{
  "n_layer": 8,
  "d_model": 512,
  "n_head": 8,
  "n_kv_head": 4,
  "head_dim": 64,
  "d_mlp": 2048,
  "vocab_size": 32768,
  "activation": "gelu",
  "norm": "layernorm",
  "norm_place": "pre",
  "norm_eps": 1e-05,
  "positions": "rope",
  "rope_base": 1140.0,
  "rope_fraction": 0.25,
  "qk_norm": false,
  "attn_scale": 0.125,
  "bias": "none",
  "tie_embeddings": false,
  "parallel_block": false,
  "init": "trunc",
  "init_std_qkv": 0.0179,
  "init_std_o": 0.00448,
  "init_std_up": 0.0179,
  "init_std_down": 0.00224,
  "optimizer": "muon_variant",
  "lr": 0.00477,
  "lr_mult_qkv": 0.5,
  "lr_mult_up": 0.624,
  "beta1": 0.93,
  "lr_head": 0.00436,
  "warmup_steps": 200,
  "schedule": "wsd",
  "decay_fraction": 1.0,
  "decay_shape": "linear",
  "final_lr_fraction": 0.0,
  "batch_tokens": 65536,
  "seq_len": 1024,
  "doc_mask": false,
  "train_tokens": 670600000,
  "steps": 10233,
  "dataset": "wikipedia_en"
}
MLP neurons of a small language model. Each row is named by its layer, matrix (down: output weights) and neuron, and shows model dimensions 170-297. Each number is 128 + 32 x the weight over its row's rms, rounded and kept within 0 to 255. Numbers have three digits each.
A block is one neuron, or neurons of one layer that tend to fire together. After each block is what it responds to, as a language model described it from the Wikipedia text at the highest values.

L5.down114:092104113118157145062139171062075138148106079115162086159162117154116183117124118115192159102086190106120101185179131066107141140052154187132154161166158149106160112103070146127108127167150123053104145126153160171125142148153098089139075124139104105061109113090097111177109164099148128158134134142143136177154119171095101101135113094053122127107211112075092115140190081140139150098158
L5.down305:124150122110109105118078115164162156184208077113107101096072154148124137125171077153142106148117131121113140088062120128135153132142099150063187090081196138125072113192146137134105108160112155135177138125150094123101149147137156147134157176132143096113105057148128052081117134114130140128070159178092136150109155142183124155129122116197082154155156094112124123153180149143179144158088
L5.down367:140110161128160174119169108151162107122143106078162150109136141150191091101113135155109112146140079186171113074118112133144065125115119193165116081089128045188149103145145174104133138146135108132107129158104076103146116085164165094119187090050124129110123094105163159112024099116134106097138102156110132089160065070135103147148158179166156137140159138116143083180110118165161117169196
L5.down458:111140138147099160140149118137132120149157213120112096119164078180091125148146096114114143158104144067112156088171110155113125112105093145133134136150151119152131051134154137081043100125129131111146096168143098080106123078170102115122121150140099118046121127082114122127173146172152085135143102181089113109214118093100149131123152100056119116091124178157128195132144137129135146165128
L5.down900:110095118130079154154138082143088146115140134097102118120134059100121136124150202134149104171111126095123143197096126144095133116138144132087116142160103119118105131099117208141085071101186110144183167137096153163173157084069092101136164041111191182164165053159129113101186119127132109096105178127145073051144158096114103117127192099147152144121107098173115170144125106150117137130091
L5.down1033:138133155176099167117125159082121132166174175162179129127140061162115141098150115151156140153124114112137072160189162115086133120051167126100118141145085094110138114146122183182105170158150095148139084215074115141181102085057101162142133104137064067176135129105158119116092170096111158084171114111096153149045130119130059107059152083128137085123118131130129115105139146143113087075126
L5.down1150:197156131143136116165097161128149184119187097084163124095146135155113110123181101168130207103121155091164199112156169107100166073151204109177140124120161149105176129126120076129119137111077153136113120143126116150146118145151118127120195146079126142107122155142102154070186132170153185127146107139175108066115176144171121139128120083168092175115135080153123144094139181103172154132081
L5.down1673:103177167160185152128144081100124076144147163109160170147152043151111133102147089125152186113088124089132158134149094087088127123096139174137127174106129058144200126101094213080095114142118170165162109122130208161120104083122144085139123080155089151226184142101083107208094087198137147130108109149138187117086173084150113122142137089083091125127088088181145172137097157115181133146143
Description: Post-article noun modifiers

L4.down386:136120124160122191189120192109086144138068125077084159149112099105136101131122081164158129143041146128091141209131082143154124182111123136122093135144134140139130140092081136081108117073057106134116142125102132190140151133172099101191092138150112129124176132159085172123115127141207158136117142116185151093156120094051125118135152126072108148173099086158166143180119158129153110149119
Description: Predicate after named subject

L4.down2044:179148092141117114141118129182117125120162106159164094123098147139106145157144077132117140164103103050201153082202128181097171125077105123136118104143164151082121172108093068104206125155161145064087135100124144124111166146116171140100094104134063154125129086161078084109154144097148107129139155072122040110109092100118158093127106180136179102129098163118168161162116117136148121102122
Description: Mid-phrase modifiers and connectors

L3.down4:150098132166059191139149156129128129130124120178096077131133151194178123099113127089089128169109122151093110095121106120142096151172084174103101116116089109100088195131123094172167130105121124138089126186131150159153148107102144151146116109130168098127160172101126097173127091108074090136152109124102120078123158138098117135165088094131124080157150139097118102214074063139130084109088
L3.down52:084136127167095147127107162195115103198123153149132132024143100159147148095124123121123140159103103112169148108129128081098147118120149116164155122106157164140126135162081091180115131127154119139117113172106128121080116141110136193093125138143075104089195171147107137132134084121127103100154113115145055100150141150118101092195077167164137233125127092119082142132180121101149100082173
L3.down421:190102076129172066165077143120115106180173059163184132147056129125092137127152168067097135106084126095180088128147151185063117155100207113129182146188110103134183119119127104166125064164174085136094064081108168110119179119093143142111201130103114093118102132176110127159100095116138060081177140174116126114137119096134139152155172120145082120083073112142144107097157123210168121119110
L3.down1360:172115145109158115092125173151211122136130136113158149120141123122135152164157115083174101101154184131119113127131078111085118144148112162149144145142057166139144151148105136091091138115131108133088155141114146140079180065114121126077056130196171098186109066114091098149132122083111132184070134143141081120115165125180121121187120081144114117120128087148121133136078151147146133154129
L3.down1416:147095139133056151160141129161172112183106144067158192059143058212101122156136119115104136149155130131138162137163179095170093113129141129162136103163081111143181111122145145107116021088082131164129122174091111149114103120064138123095108122198111137167122123180124126102143132150104153185141115142113117103154129192137100076167138102133121070141093118156078087105138160103091092159137
L3.down1578:122123150109155110160144115077092159121164119102104158142111093148191105103150133160122192118209136132179116115139170123108140124143168144163061119120186116112105100193060092158093118139131171140135110134121113091120140121138108148139128107180131131111135100138099083117109171090081088182111121177171155130101145167086106167145118121128127117153167116132165123118162166146138097129101
L3.down1592:166119167166146107129112109102139119093136155151152082135153178064138104141158109146100136227129163187168131071112126120120124117114100143069128123083079137127132095124118100160167134140154113130121088128156130078222106089138104102114139106122092149117097154103128151115109141162160143160203110131124123134060084141098150112136166115070111118129139147125137135104057118147093182205131
L3.down1929:101062068120098098087175122148152105137184126071168022089096158156103108145146100127084145210082093098098165126178148161127149135108139093150133123040148142114124160124102100121168133133152138118087128148114138154089204091076199185075107161143083135174120111134130073070162180104107093171145145131108108126173139159113151147126095135171078165149119118143090166106129099169111161139152
Description: Adjective and participle completions

L3.down11:138144154198158090126130172136110179127132143118128077100127154095133116137080071118143183076087136131115102143128061135123112071126156187126041137153126096121178119197148156111142112176086120115178213137129127134161062168119107177131064127139113077078148159139131091147114082074196170099095199104089134068102139109083155147134199170114134108148137112145161122137112120117121118166133
L3.down146:115081151160136121101127172145175126105125117055131112135118116111087120123097172164080143070124115100116162078148177165090134154167162090081123124100112147108147124106188149157140137127116131112127151203147100041081137099152182067141169164139144131100153118129134146121078108154116100136102154180088136165150128069170129104144126186080084147105141102100154077130181142102078103149112
L3.down394:094126185214119124098223139117158115107085134162065086149132162135131139111128141148110154079147148131129179112153101123186183124131176180116160115068139076115118110100133133167101151111114117130137133165150120135139083164138089151128095173116139113035165073052163128135155131105139144139165118111126133173141154092071095153100099108124104097082144076147131129152092131137122112094160
L3.down526:091072074137127131104143140089152162078096068169178119132126149152146139105202058150104134119100153101121176121157120136125163110060176133138121138097117145129085158093130168135138154147149105167156105128120166095136106143147070207155096099100155111155093102121110157127090126162104125137129174098138136105133062096119086145206114093088112110133169152148052120141140143070160168168163
L3.down833:096134164101108088115139148105116116126121228146082136135148089136181098110147138159121115112098122082221159149130134104142138128136106109057128148144091055111164106142106150232156121114093101112101156064093091147163186117082184149096115140141090151134093103104124130148088074165096161076173129143081095099131098100125117159167116151079166143113136102085157162113130130087174096131101
L3.down1232:091141139165141120110215168084091088124104106164104139169153162150142151140154114115108158140172119148172107136142159183121120112120115074106164135117144088122155071147171147127091132127128136108164034102179103085130105133168108146123172124137126106137167097133179075174077156181152088117145097149108145174089108121147123142068096170122141136120156121154102149121168156101107115115118
L3.down1631:112143107125119143169146101089138085120181112152152106139152083099175126109124088143099137113121096172121096138160131064146093134117097076093100145120073137179088136156157157191188155131121147149149122100117130173126161126095098131167141063103093125137120131156170157170122133124132148194133122092093101081052143137109150137081091108200146189102180150190131147061088155100118098166105
L3.down1951:120191129199122099174131153136119186034153132107163185146111148149185149078104045138194122115119115156100089161074164164165105129133113172125164066145097174129099115129136109059130130169106160129174123186187125110113105181141079126147097127149098150107165125137078114108148175131120145188128149067149115117142094117091057140129175190098132146093153115124164110122118101173077152091106
Description: Token after full names